MLP neurons of a small language model. Each row is named by its layer, matrix (gate and up: input weights) and neuron, and shows model dimensions 48-143. Each number is 500 + 40 x the weight over its row's rms, rounded and kept within 0 to 999. Numbers have three digits each. A neuron's up and down rows have the sign that makes its largest values positive.
A block is one neuron, or neurons of one layer that tend to fire together. After each block is what it responds to, as a language model described it from the Wikipedia text at the highest values.

L7.gate80:523490555470540592502539523438465463552511481550457506466475461428484535517472581522451482580471412461560475518588500502484501464527425505572450464536472479495405508451495491538514491424449553465525432442529556472485498480566489429502578588522421524458441511547482466485494488514492472583
L7.up80:454464496517517471443497453532436495540515486498533506505564452481476604479564479510555443507506470524519495518425530494532522515557498517544584490472588501479535591515503447483468569530493528450478509444455506533466522525549533483551482518442499460494450360513529493518425492495497448597
L7.gate243:425517566476512487514461548545477447503486444571464482504499478538555458497396499469531447484510556498510534520518462461503474480481490518545463485478555550507520556392517561496433532430444525489523553518478533521467498466482506462485459485487520459572485513436451467511496543475517501533
L7.up243:474544513458530524502454530523404447506567566530535497538547500509531611437477493521463500423562487469501499499434487502483546486528483536529500475495462474540533524492516468537538504496456476483542447555476425511396515496511542485528474584491516560478524548461484521498536546500515476535
L7.gate392:572490548571523475509471533567491496481481452494613499480500543496504529498485454465547473488529419502474468516462524447469521471521520421507471536528465538534601487478485465501590571492567521543528571481439501492500509516541565436562490563494495534491458428487508478457478622519451536431
L7.up392:519544502508477486526477524505478435506483516551556492486533526618433549549507474538478517489455510477533513456509494504532444580511489493490499536467518523601493485434494529442489479449417428479537481519454453467524495492510520572506508470504506517498455512502542502534419508534512506470
L7.gate460:468535491447493550495447441537418523445588491483589552517483412521553486500589517415518519508546471471544487480535415506515527530539571516451462470447559448532492419463426440554529517512473492434487470461477521505482514422463464464500495435593473525488459573587529491544567484527455511498
L7.up460:510460478575492483509482454542503482491518529471488572517495569548516474516464478487521464532457504517505474506440560545446610507532440485482473376517463520469442516462483453476543464474532484506514494501549448552495467511493531549533485442470484464484496528510556517460552533455547478463
L7.gate484:508520516517556513544582518510528476505499418555494472521504453508511514493539558466503482519473499539498471511515523542523518500424535626479448510432493458495565423469526477439506483541491535477548448497547518549471497568482480475564452558489470499506522565521496554483503503502446494452
L7.up484:432452527446496518493534522468509535502487516482561541454534541495477445571498512527475507526487533511533455429495415444420584408518550549436507492482485515543534514466478538515460453553422467493487554533484460511510487467503601515485494525499424501460530465515504490489563478484492527501
L7.gate550:522483537488572514483471482533481477504507444510543560522454441526539507496484445456457451479482532405523452524490510559415529496473525563548510505512508483494501479498509515479476498412526398490486513469501543445425452467477499455495437578528464501468415478505457508510479616506457526424
L7.up550:436472487507495492551549489493407473488408436534493428476416516548469520470480528471576501484489500539502545432499477484532579537437455512532450424503486482537546496488552541508488520438476457528547537467452529523454529500492483557451484529486509508508410573497489544495544521555467537512
L7.gate583:476485543507479511452483452496494474481426453524500505499549532521536587438552496548496497459458517469490460488483462550502500515501466497563471418510439523556510424584503498478510490534492547468545509440486558502509537520526501450537501446525485505495432575515498484448517535567424575492
L7.up583:517548538525482511398478466470429503505491463547628526479540487478431443456558456528517497522507451506472485534526410500530485452492570598459480414509523483517523511525498505461592501473519471529550505521557487502460527466482539539544523547518544510499521499454492505475480493535502557481
L7.gate597:526489547481513459525574514536513504493514450535550448512454486518576468519488469343571539485451550558512532533492517495463496464460522444504464525472492541585521571454535596528510557449519494508533539532461502556505461466533446505476463525522468489449522522559482492496488531501448489532
L7.up597:533509548462499499522481468527494457472485452578586481542490485532467538495510567501524461396538521483523541519571445531463528482508537468473514475522461562497555448486501505470474475506465499543511471462455550542371506496458502495432488567517520503530527555509491559427483523537523588514
L7.gate668:488455500464460508468527501523519481507550472508505501469432544526523513475509524519532495415489537509483520456526509497487582548542525491533505492468523477506461525449528490490494505529484571441487502544450557481484540534488526462489623480546449455508439585529554525468500453456522408581
L7.up668:528499511470455480551532516441385481494537536452528527480493503527538468495523530479509480548544524555505487559466511521497486544407479522423502515446474507494500589541468571533455524484540527453539550539502414401546471454520480423508491527491499480515558504440494483539505574494434462509
L7.gate735:509536450495456463501503543600464443404494432506555477506552494445503557534531477473519572500459485505524463519443488513450501493512444515429436513523526481495559494467544473449571538547514473520563504492497537556485421545501458473557468547469458532521481469479489485473566495556440573540
L7.up735:508510503527503508454503438505520496562495512503519555505528529460510493556483502509511492477528501523558537491484464392562444521556532541446497450570473451530573537496482468544502566512523513515443618493424552547505470532478466520467535474450521491494417410455491495473521511559402533563
L7.gate969:453522550501479537512486559521478486477459437498505462510454493465491535504435490489555523467582456560588511498495457506429442560528538550549465483567479452530505604472562502437522561477473556559503407470458500492526528545476465489441557516507378515509483513461464469462530507549489487594
L7.up969:518558513546470516534565504540554547462532433491584480575470444415509539543490461482551502487553531529572540508523484513485531511459483552516471532531532426475500531525564553477515496546471523539497433455474481467537430490444505502459515547479457515504465489507532463470442515529456525532
L7.gate980:500494530530453554509487525516467496606483435471524483512487534498541510563562486406532522498521537517490545523587540514503496417517506480427546485455528476577572531543470555512487488505497461487518533489411533538450479465468477546562519521456488414483516468447496517480492516480466517579
L7.up980:482484577559474505540490541505514496508417483531557522466485506499529588520464474515589433412467546503519502507543534475459506532590468486469486545533529535508520483469492533474512524538456493524518410573421553444500522487467516544505514510537500597512410557503472519454544523577506481452
L7.gate989:589508457512459573504567497453482506483461438438542496511493489503479470476524497474587563522527514530459620526453479533551527483477531388549492567486506509477536515458506467476512537471510534506523478484450499556436441489477525413516533534465501524482573544530510466490541528492498496462
L7.up989:461488501578500502490545515522507548512487393502518556511506466524437470486555537438473517521485514423473529523467564423478429517587509511489492573532488417415451497438477437443459497502403470505477563520441511483522463620529514489546541487574452531490526551537487532504571533531486478558
L7.gate998:578459495509500484509536496511483403520574400491496468612459418531543513615539494461485513533482559511514565574517487474482461495486459490499476462488541460445485527417510505525490464519494533505517420528498543483483497498459431482516485479457546530543460465521533517504476577536511495513
L7.up998:599482539600451512457553468523494474495570553469505464470494534528556510521494430537418449514522521517505492527471514501472447495538535544449519482579541489505543551455514481510539440501434423483517517516421497534509568522541467492494548526472424489547521461467536475498492515468519452533
L7.gate1133:489526525491474509459548507503488512515483477456555533505512485655493528520471555553509441483522497477611505563541530426529458550460505510494446485471529486478454541511535525386545533519525507486537534565551476479511473526475472423463492513515561507489412497495498465485553525556546497442
L7.up1133:494505452524494465472521506504479513501511504489565490545496531492500555545518470485460395470508538552604441526418598523559523531506546512461519546524522475486446492483509487458475516491493521531575543403478442525487504498512484414468535542518523455506414488510545499507477517479522495485
L7.gate1147:498497522507545508536520457508475529473549469508579526569488535475501537544431486494467497422518526528500485501485491538464513559463468570479477481564479463489488542511518540494520510472425477554528549495443517482474484487433426486473463614418491540479459520558470542498484478583471519548
L7.up1147:516508511527499529447603490525561460548453429520502509509441529443518489493522514521548535510543469484575481498561552482413475466465502494449483507444483449541505538513533392464510511504417535532526497485505463471508523535470473509471480503527458567524422453562441371480514491503449523569
Clause-introducing connectives. Tokens that open a following clause, chiefly "that" after speech verbs (stated that), plus final pieces of when/where/because and commas after dates.

L11.gate51:502473458563544490497553524530477499547475550523525487459513515568575517542443471475562479552568514483495546525527528425505516479451480541457473451492512525424486487496489583517506574481460469416526498504518474437524445581511512521570558465508474559548493505524599582486556486503521511477
L11.up51:426472508482504533483488539501478504561515537572418488501510441505517480518513428447466513542516556457482510550601575501577471498505446478481483520463523516467560511585462513422458476422514548510559588543531483532504582452507502516502555463499516456528526509498565479521508512430535579567
L11.gate321:532527523534480500558533517475572478506546504549518543467423485461510465454564550493582565585507467472489531502500485505515460509431539417501497572501440505531499502507527583500526515481468516513566506567513516504500556515596516540529435478529534502429569493500529463411530528508389528506
L11.up321:488494508502549433542505537531490457562580478497448543476432484517522538521491541477453537548474484462509564528519466478469557495503449550500491454399500548509489488374431488545479477546530508561505505518519459461512481452527566472533582440484494535479603543503509496467441539423570430492
L11.gate572:520542523517523451491506496430511483480455479535450468508495538527443550574526528478478542541539483509526500537528563494467512569428550535558508447516454505571504479474493472471491526519517509498507503540521466505556428469480508548522504581526506476455478477510543584530520534541527546606
L11.up572:521521400491486523510501495526483460517482524475563545479512578464516525429570499479486469431497534472545458467511479518509475547452438485513497480471429472493489535478529480536533515474456567453564551504480481517551486494499491510431481389479490520498458500464518447486592405515486510518
L11.gate672:508486516438529461440475494492524466380472450532472497505524479517556492514471502513523575498514433473461509495473507574461484459584464477547459483534450507528503518538497482549476557556559504544491519485409459480465514524524510559474531526559514505449522546421542486481498543513490509469
L11.up672:516562505548473492479544429471517496481574550531546445460514545512472480521478556480509525581407498500525597487483497512540451504498460506470504471406484521540485545564418480452433558505452507520527519513507496500469544508541455497435630536434513541488582505531450467510501373479529549551
Mid-word fragments of split words. Middle pieces of familiar words broken into odd subword chunks, chiefly we in bet-we-en, also Bicy-c-le, comm-it-tee, Det-ro-it.

L11.gate183:482522487444544533512473567486540589468529446521503524459455536486544527492482532500508499537494484487513441493496473510506539512462527514480456531448493491504534547457527465533517556457561605467499554501427551451564591491459444417518501486514473495469471434488490419516525512505430549594
L11.up183:493560437451517531525441527572470527438455432471494491564499514449510570534508525483531495500499506549423550475452489474588497472506518515461511478514484433534534471429540549524467488551467527535476467602509590508475542454487415462516471550457440504478565559486421510534558592523529511452
L11.gate336:494522456537486550543534440403509475508531496542529460473531490428471476480445495474511523581535469485520561499483477531474556531484496499529442499474527497538466598422512391411458542463442487485466500544512476503519576527546518496480475504449441504529465484607445583500478526524553511525
L11.up336:487497518454478505549454551481554578471511510474513418470494494554504474467451516461509487504511593464529495503567525474392530530559544477570540517467555460526471529446511454530505548486538599494560509463545485544487467480560531457491453478478453494546485581489528527508497516484554459566
L11.gate512:562514473480463492476510507581509442461528426534574554433460544482492551536467547423526505512569533508476536422449509567512490498507473431478458515549573562457553558451474449508437593493493432575510453523521540517463526514557513467485485508504562562532499497509547545450519521525448526495
L11.up512:491525546523447500504456504533473527463516554563527553509523569472565485479522516478486506534562505514491516499496471555512489548478542521544565497506466541495523489511550556475477461480528542490458451547493446474489453447484432510498487510513438542543496425522420532554447544563559566532
L11.gate753:461514473501481520426442484558478503497459489500537467506531444490554560507511532539494422476576491516522447444460498511528617497519513448524499465457561523600522464493504459569529525455461539519506506561471443480494494537446518519504486620432447499551471483481413499500556530523509514443
L11.up753:460518517526468488498455500489499546564537508479501559619451570459557473443520536485492548534444455581468489477477517503450498552473518495483485526521457461520532473534555518449453485530465519453499473458533474479429608484447444522518479497502472511488522490502527520461515542600485493452
Word-completion pieces, esp. "However". Final subword completing a split word, mostly sentence-initial connectives (Howe-ver, Furtherm-ore, Th-ough-t), plus line breaks after table pipes.

L15.gate270:494508528561476464480500517462491447511482477530561499436476541510477509470488425495572560450526476500446405593508538437526482455529464511472448502510518418518491415498497478486531459513459505539418552496441522591417531545520485539509508502506476511491479434487534505556536509543553492577
L15.up270:531521516456519528566500487522468521500518500507444545501599486509452531461572477531498524465467478520464426473523470612442513486463490539442426448445534464535453549515434529505491562478526532530461569489584494498440412495504482473499536575516503419521482497469463584451515537440538495505
Past participle endings. Final word-piece closing a past participle in passive or reduced-relative phrases, often before by or in: built, made, done, recorded.

L7.gate48:498505429507572529502500535496490450472540439507490499449525469489496506453512562447453564491534476511527452459503530586513498484457419562574490554531548459584441575436518613484541539541504440504437523508541454500409472406513528453428448518439427458488522426475497555558487582502458554521
L7.up48:519485465473493540516508548533489521472585465491526486527475558480467520414540566482523532509514472507540468457555504601524487522525451539581564499545496492548449474454510534558458533478494502556491508564477520464437483451524529470493502452413520445544483441521495521477543478414521472509
L7.gate138:520532544479531432484524481440436480492476397493454496574469479505528500486481527449485516523449466547493447552521534480479490498506466450536470497551463508502540502562485481524507551534544531558492544474560450532425560495524526524471468541541504438409544491397448529514448594500499483427
L7.up138:419528505509535459482514527484450499463531515500488502583479458514470521516521490541559553501510480520531559505549566467486510563461450492540485492490490499495463443523413480552560518485478459504490507530530510534434486567484506589481511541626478445493558485465463515530498520442513470511
L7.gate142:553524488485514473455454555435481423563494459521511460459488520510498525473446485498483482522531464474505513506513532433420411545545474513424499525484591534485585545472450468498431507439520573548495455413554469499609525477477447463430495579513495498462474478445530460492420487553504499490
L7.up142:492500468427500488516489554600514576494490562399472438508461487554468497583498475516604533486494497476470522507387512476412512500474497504511515524519478457506484484548463509576496502543450506464522476487487456476473443536501498584469517546551480451523586459573490511523461429452489523486
L7.gate157:450510512475517468451492522515493499491490517454540538558542532510511509450508431411502560471488481497520472417570525483422482554499443509468439488432475510520507454573466430473482532525490456524502497433461516441503486474536453444491476471500415493471480539500489539492440504490563577571
L7.up157:481495504495549450496470542464492475514478518521513530451493413539464448400506537507478541546471485525485459528498439526457447460461604458533454499479539544539456529482492489462483490541474548503487526540510407382493578535556568494459500516513548465557523480490471437519511511475455552511
L7.gate411:471511506454528480526428547441515462531549522464540535470505502507489485530544551556479528489545423521521577500519497473542458573430541511537466523522519498468523492506465549461523479486515538518486551450528489525558545436556488438468505500533553424446509473535506449492514500554467531509
L7.up411:504494459566562509462457518508453477458524517623535532442575491493501479536528472502521466485559475464480498539547479492485524446444541546523506581531510497458508516525513539474471488535468463525566568486477448514485538549548531422505469540428489446463454494464463425456436509562522482480
L7.gate441:545509492483511513535519461427553481451541522482431510529518486467448545557480520504532536490427547530454455471414537419563471458517518563485472505527499455532498582432508501527561517486461478490547580489507601510469526500578515485503510522483442557424499499528589472460472442486510458463
L7.up441:463479569531494498504508503552475477448514513504496512498493523528482472596465541513520477462533414517499507497527475540456482503503550525487528452521491458584447454498499530487478521494527509529522601505492451521435461540554505517538540499503508445466435434446512480607533534521447479454
L7.gate442:421480517470498453413464562570520494531513500477502493537476475475516524543553454445495465495448519498458532497533447480501484466514541482439482479483495553482479474450431503559525511491551501458504491452490425588526510507435476571533465506554576480436529485504499522509454517501473470533
L7.up442:499488430562478463554499468424539474489552491533558569530431510506488530532484512497465593473499469511488520531534472485478472465560517496441532573526465448467462545462498509534454544521492476549502423507488458549491465506524480530413497475477457469461559545516482469480486522431407486483
L7.gate522:540508435445492439445424477494547413462543529502460442534582496550514441492533498519519480537497526534548507520509481529477490529469559543491505543532543490520440520495532516454496540544463501462494522573508531502462518560478455491503503512524516533530460505461519441535524581523528567511
L7.up522:473502513563450518502538457433561518544489537550482502460434494555422519470525519523458457475507497455524525453517569501492455520524560486520512496522438484513473562563425575454498541496488480560533554501458506490491501497476504583416526435532537467535530468452465481538518462442555514515
L7.gate557:483541448524505435454539423521501473558462487572567481543428530569467419496452478539483471553542536471561478476490552431464506514448516527451437508475512476518477399471493473439510501476544428519500510520504446500515532557454506477481567496459536531423459500563462505489495496492479583460
L7.up557:540507554504487521463551529482477490485508550519525510472487508507462540512526464436439585535463541563526536539475531527528482454499489525532522455452505458500554544474450502507619498492486462539504466454466535562495505446534556433425515592473409536571465461482505468516470591447446511505
L7.gate627:476465505512530505472555577488503522527467504566514631534523505493518473502509538495513511513542502503412458526553548434394535468530526514524426461446594525528541541498485485453457533511530483505447494462479472504523518487524485500459461427509493449478514511485563496542428454454500524512
L7.up627:558498500444510499519564532451463520510484472468579507452493551470450473499578468528478458482437455499496544484503426535502591549523457523529549546486507528508503494593501514460512537538488448528545540474540500558477460472505468602461567521500506556424491445419527503524488539516447475453
L7.gate670:479538432486489520536515457475491542544444498450436493488471538463509524521555564425513565486456469509617547525514551424506503538463500474557451471553482487583523536420446534478571561510457457426455494521524531519491464486516464493449465553558523530492512465501501549554512532510466482490
L7.up670:542477563418524443568407401541494558520498509520473499501567493496500519506499555459558603507425477450475503493446468510488512512497509508548490478585512458528485471482448593512523488472500497522480537533555517510443515520497460511469459539537474469477498528514577497532515540470524557437
L7.gate709:484545523491520516510454496465523487534472520564509514506524523551502483555475531479495537572468484549508550481518486467488494459467485537555473540496549526489477523511535418550504510483560519526541479512476431541521513543457508459465488435464436456519468434494568473439499515514519531509
L7.up709:436529522557485536531536464558500492480496471594434533515478519448456556515480523540416566479453496449513554539549620482468495570460531478501500506488490448438513570482542590488537498444497541492522565425487535496518528500447497398499426459489505466552509467484486507487534438495472468506
L7.gate726:471524539474526500465501451503476469525462552572584463500492480535524525513540538435529487492582508488452475486513565541496485482490484552478475470483520452578435494498459498403425573524497460494543593445478495513415459538532558440506496572509467457469507484537498475557520502478540572497
L7.up726:444469538545450492521464556457487519475491473561476447465471552564517537527551443515426504506453533578533481567507524535489537502480466538516502484475512528550421532509489434495470507534523536474472481555506503468430474525471449480529508466537520506420569532460504499491524470515538519480
L7.gate752:549508509558560491467526555503519497455557482498423508478433431537511535460481545527557498501463455524450519495453513409493402540520450479472429548484527552517508544541467615514487485500482504467472504512427510588516509550493492529391499556505533552510518503500532475550478543496380483492
L7.up752:555491466541496558505481478471564512526524470515458404469489482545511472528475460571417520497496463499551595450492565479522456570495441484494532492559529504516501527467447453448470488573486483527496483485516490494539487488465470457444563534553507507467453497449475505483446520474538552530
L7.gate1072:421498410480483474481537475460586556530527489474534549464477492540472538571511457577497485451481434513514489548533525533471560525462504501520472503499479482539446569470478398491497472529485541514513479474477478439477431527544511525536454533528509460491483513588541521527540550498516499456
L7.up1072:508477550475455560442579493463445574493509489453551541525481518507480479466492577480541453528503534506507541559557592502518535494519507506469503513484487534460507504461547548496550465576410619468496514489541600485547503540513523514443481517507434387553470447549510535495577506509495553553
L7.gate1142:489554493519545496473475486547488486527553520525439462555518467538484455459480505530526495472567459501513476493534522561475536549510532601500440476472545511481522543422496519464497521493490557504497615502589482554459463565550515417504444594514512553477566418534483509499545457538503543516
L7.up1142:542522475536527480506466503479507544505490511454527457579487447486464553395506501433533449555496461504488511485447491570478551540445460538505498498452556551508484514498498449490552517542530544568554487540546485477468509568507574498426499570487496533510494536512474419450455606480491496469
Mid-word subword fragments. Fires on inner fragments of words split into pieces, strongest on "we" in bet-we-en, also Candid-ate, w-e-apon, event-ual-ly, Geograp-hy.

L11.gate159:473503518469552526470487486510538504483554542499517499562517489568477456470474579500560445509486543516478548469503558458488502551401504565520486437463582579509511528538518486517481576471468533530503515437491471437484437503448479505503472522440450454539457547529503493562423583493481522498
L11.up159:522483446506488528583467460556506552531529452582435542547470517500471502496559560489454506435462536558458588547511487496422478561463533505512516508490475468433499559474582499518547465450499526465467526559520439470465526534518472482492484481502520525459546614472521452489475525526508508555
L11.gate177:489575438571498480488507520489571455476508461559450505484466480564450481491555512483578507453518444535485469479510492454488542462505436575521472505432473438449549502493486503547533500402455496509541501452470522457466433457368534505430519553486513535507449531469534526395486477536568547472
L11.up177:448522551473471556478537452487493523476540557502497433567586537490428541558463515508514566509489535524483528374478485462512519536547436563445494490534479453547501474502517435473562459400511464477514470451484522516433510522476484469495494521435470486487427530432532486495466544571499504492
L11.gate779:512501470478522493529535484483548473501579502564544584540559458548491513506551554508564539487569502465486541484515436513464580544528468481545442432519525518480504457507548430438539481479494506473499415572473543466474476473488510468457541542529475538497508518501607481486481541470482533526
L11.up779:467493506472478487525461492488503494483505431554525488512471512492514488485449516543475500456447553578495508468548451466438495450506555460503494544517509456467478529480512495426543528470533490586471526533492510460450553559465458491505515558504494500482493491428553512476491536559553471467
L11.gate980:565562467458478462537509554459518475470574453560479481589515405478449470551540476562501504484426399469474536526410458471530518424517525479580467457560551456595483544423504478500506546515479555538533566504488519475480489471474521469530544511473465477448476485464495400558543497468506548537
L11.up980:499518478465515529477493477547427494476502548564455457557496523572495588409476499526500492573527516485548528551538536519550481511487487470522484539527488513473477495467475538475549477497482504510482482466449539529479412462469523432467465547570569428473545508545418449608455586485554584479
Reporting verb endings. Suffixes that complete speech or report verbs after a named source, such as stated, noted, announced, says, concluded; also "it was/is".

L15.gate727:527570485480556493618506436485487444462525478502492492453496527540449451518584500514555515472567458453453508488542473489480486516513529567503487458493500517611497505462501517561489522557456562450536484493479506492503386551508563463554486509516501541406456438522551465483570505456511498424
L15.up727:588469464477545538497537506508508494522491516498503484475488484506504517513484547436530457504543474474444476513490486499468503557436556523454473478502454533472410535557509634455449562505521534482522548537439518525535520464575594521557468500452550587442450494448504440488457381524500558562
Mid-word split fragments. Middle pieces of words broken into odd fragments, such as the "p" in o-p-en, "we" in bet-we-en, "b" in Azer-b-aijan; weaker on table-cell numbers.

L7.gate13:551475476498518500503464482538557486513471541515547551565524475508466493483458561456548551492450528501476514505482549500455524507463430488521463518434560540471528548592551544562513551491578529476457534581508467508507475491468471541478492477549512499480561479525463537536518508464478543486
L7.up13:515537514428432536438484530482488498472443544482515560546616540521484490484431582450515553472470498540524549488480546482443471468499536497544490483496529481506446539478479428519480494473534548521405510466444516493497562491484487462470520500534492625564531522553458520521478464499529510526
L7.gate90:528535544446536472446461482504444527574527469483523557488480435420508459483536456508437538505522525488565512581433469489534526476446440524487483523442465450562541424488570548532452464449499542519517591518475496532514554466496493535549472518528493512503556528426557474506534525459459498434
L7.up90:477498482531494463519487529453551486545582552471488550517414504476434541541499446556571590525451473477560527525485520476402512488513528536493535445475525518517426528467530535527506508492533443487464561432545505487461559526480436500500436566481469556518524474470567501473532426457483569532
L7.gate196:525463573449521503478468542506535431580429492508465522502566437513475463495458551476535487506443502508468562527488534484494478475446529484446435444424501531581536602522504561483517536543470508512551435485548511508480529463450424472519488498497506516483479508509529468556497552543571467524
L7.up196:457500489486540490564475515531461446518503439514475479396532575531499495570526526521510480512481526521499471477470470479484455456549488545515508538483457475485494506432500469544486492490406410449536505479473442543494490414475484479392519505590463582501480518460466524511490488510508417474
L7.gate350:501505519489517477544505456593559523496494396505572454524464575472516523482511524542531464536449480490559518461557505453521465480526529492529460550447506500498502518585542533524524549485532542491486578460510465529449510501419499522530505517546453507491420528528491484447559498570478570516
L7.up350:510519453566478505494538512458495476502522506490569606588528553543521546444475493531496495534451435516536533505506534535484435482465522458484524461420524557439404508545537407442546480526541527546457486419486499584461494567449452478575528480452474540489390501546442501557563500544487461519
L7.gate359:446466501552536465512486566519432574487574418517486521504489520458547493521445487586467477539507459524503475540547513523604560488470431493584473526548527534492463563502501537431509503533489508551517502470463490497457492538504467510477498542420473571583424525527453557584509545522505542463
L7.up359:529486491514477465508531467415552524460442442449497516550521515497517498567455487521478437486421488489551552562556472441555377418516485452522496517503467583453507567498532467502517536540508460500512523477468589518543499471417470491503517515617473435532452478542481461504509513455468504473
L7.gate434:509496479483509532485597567510477449425540444514524503506550505560558506462474526513578437506504526496570447500550497440499470478468472580525457498510501496502491477479515473503530521485498487504503453515517527488476520465538484475439530482538511470447430456489527487463467478528553529468
L7.up434:550496467430527528521471520534512495504462534500618537479499493504491482465507511465500577439505484450540514426520513547538499485478443532520472502540530468418522429543437507432568513516479477500528484512491486526596457430536505466533499470451536452583547451564534552567501431598546518473
L7.gate626:549508504529532520544470470475533484500528513481448502520518512556456513461461549625444534465548512490490517486554525420451517507500458476497438460494484485524461520493521496550528511496440450483351415520529480475453514478503513507486461419491525454471488514534488497433638518529495511561
L7.up626:498509480502549470548563454548456439517473519486494520468468509557557516507551490469474469419527521497591538554533452446458484492432486492488486462499507522464537464473506493517536507522447489439530498578513478494541459539504445456508556407505487496468487497519457544562489507524548488513
L7.gate732:490471476521559476437433498477511490462495428553506468411514529446527493502495502437464470540545491448519478539546566499517495522513530542556466402439468460531475482471452540484526568442495415489553504465499503472471455450449499433502499517525505469502479531599461485483504534437493469484
L7.up732:467458472512554485486476512533550476462422580483462446500522433455466533473487578469543505481536545529549512562506403526492498478497486536466506494539477557517435489488533451483433565505501483490488516532519504500543526565525549517527496525432489532547512461507535502475461506508506467518
L7.gate747:526526488542486535524507514499572529505392522515494455476484564478454483493491521456562446476479487468521523544421501490554434470476423502496428512428556512457576497513465460531573515437499533492481584447436554474530498495545480493489428433561544508476476546610449509506555531495436507486
L7.up747:492509457414540544425509464544508550556514483519485510487491550460487423450483432455460486482551499508498469440489500410512538509505499561506572543479491446575475451573442493536492424479537488502525550504499472567438456487503445462499503544455448492473458483562552530485473508484503486483
L7.gate911:475478525450524516493572515496505501464509518502540443488449506519501463463510543495504534469514515485478478542437474493490432401457555570507465441456468479524475500540568434459518492548505490507478506468499519513441463522514490511386502473539451511520461552498454455487516562558449503481
L7.up911:504571511454457533511501567501488525514497442526487527541511546458457450524557514440517536453489516586499522558498539437536451497559439505558468426489500561466545566539562555537438523423493451514515443467472433493452496540463438462519501413469485499473519501553486507492499554507557538542
L7.gate940:521513375523516529519493524496550396537477530457480444526477461538474444521497512528505483509559487439543539461477507553540471447450484516501477505445517512536474462503471521508525462530509533491519556493511388522502471482494526537406459477507531477515512524527471549434512490451514521449
L7.up940:489480457482523485525465561410500470477499495518501577535457553465535459503433555569477492509516559537497530463563532456539472460444454491524515557530510535524495430525427523527540520484573518503477417516540447590398452445505531530471485477549528540468521551521445514463472520544517527516
L7.gate953:524467534506500566503502506473516510508494552528482557466467516479480531479524565559542485486543525544493483521494450484508558520474473479528452493468528483508470527460430533453502619538509496458503486448482506453451487501439547444396407509421427418505434463480527488505500551433557470518
L7.up953:555525426491600526503495505564449489508517431444449490575502485528471483428513450476496560508524466458516461527495510515485535519525547584466540533531516505529452533485492457546580488420516445513425497559496448479414496496465498500441487474490454539514493469523515441474516504496530461489
L7.gate1056:536509536545544495445439456517479439464520461489526545524501523503545468471496458453461565601430550482516515513441498482411487524500473525511469476459459556539415486551478493490541447465443495527462514507435451438467521516494503465495482506512523541495511506441383560534544512485541538477
L7.up1056:456497617515501504549486523459464551460521475558512540489506436424538554477510548474495514486472478507504623494425529536533448472481490521516529542482413527472521557530493550478555478531558484452547475480460415471498455493511476460485499495532491527450454499608466497588420546582493471505
L7.gate1067:464463491511569540541460518484478470488536494477506481528452552550508540489470527490573464540509553470546521524454503462502455472419435535484452538526469501538502497503487427500521545553522448478487494516450555471484498489427537522524405427563455552449406398535541543453511515498442539510
L7.up1067:493460522468511508502517542469622505452501498586520538507480516527530519462486509584534548517470507437494471503487523433498504504532530450481547485399508572465422486450453489511539479516527477542519531546465543483525489470506434499480505421440487572512511501532551506504556512553461541444
L7.gate1080:496468481550483514496457522481420585461541497521582451439544525559547521529499539477522509551550512475544526480457499459506505543522595511492469516494503406510515478494482432498496516550494483538486551467457487507452414583465485514469488469476491469566469505539515529502571511593564444425
L7.up1080:518502426398462508583477558544417507503560449575533497483498556464496535510481460525537494542501433483452549560479408464552470471533482477506501503486503473409455449467599531481469515511512521459566492388531551550465484449415511517488414475455539497476500460530482536508501559557467473529
L7.gate1209:452508460384553541488452514512519532522536504477503511554581475512536450441562501448492526494539534499471521501537521507479445545535410522514530469539462462520452460554453439558592538490533464495485533468579535483565537533521483515513599537556480447559468472528555505507486503544502505404
L7.up1209:502541538456532431484464541469588433453502468411530492542499506479496460561513505535538489481482504519498433535520467468489471514500457485510477499486450556459463437501460459488517555492480477484541506535473538382504527466493482536447480413489489526533527471544481577408476539518476436532
Mid-word completion fragments. Word-ending pieces that complete a common word split into fragments, such as beg-un, mill-ion, be-gan, loc-ated, announc-ed, in narrative or historical text.

L15.gate358:594554568510493477539551536529524441579573447481468482577605503454472464531502518475526512474507575487473560551470446494416508569461550507516471554513514495539514514456434503503576518470513519551425498483506509542421573433480410475458496473497491605438548462543504577477482515530486477551
L15.up358:503533470493510462500454453465408499512561537489485513522498490514504552493439524556529533566514502482556475509474488527459447482507521488534472486517465481508510523424541429377573498443532506425541511515425485466468469479469489495493493567453501472527527552565545516434498515533490428483
Intro commas and word pieces. Commas ending an introductory phrase (By 1934, In the US, however,), plus second word pieces like er in merged/merchant, ut in But.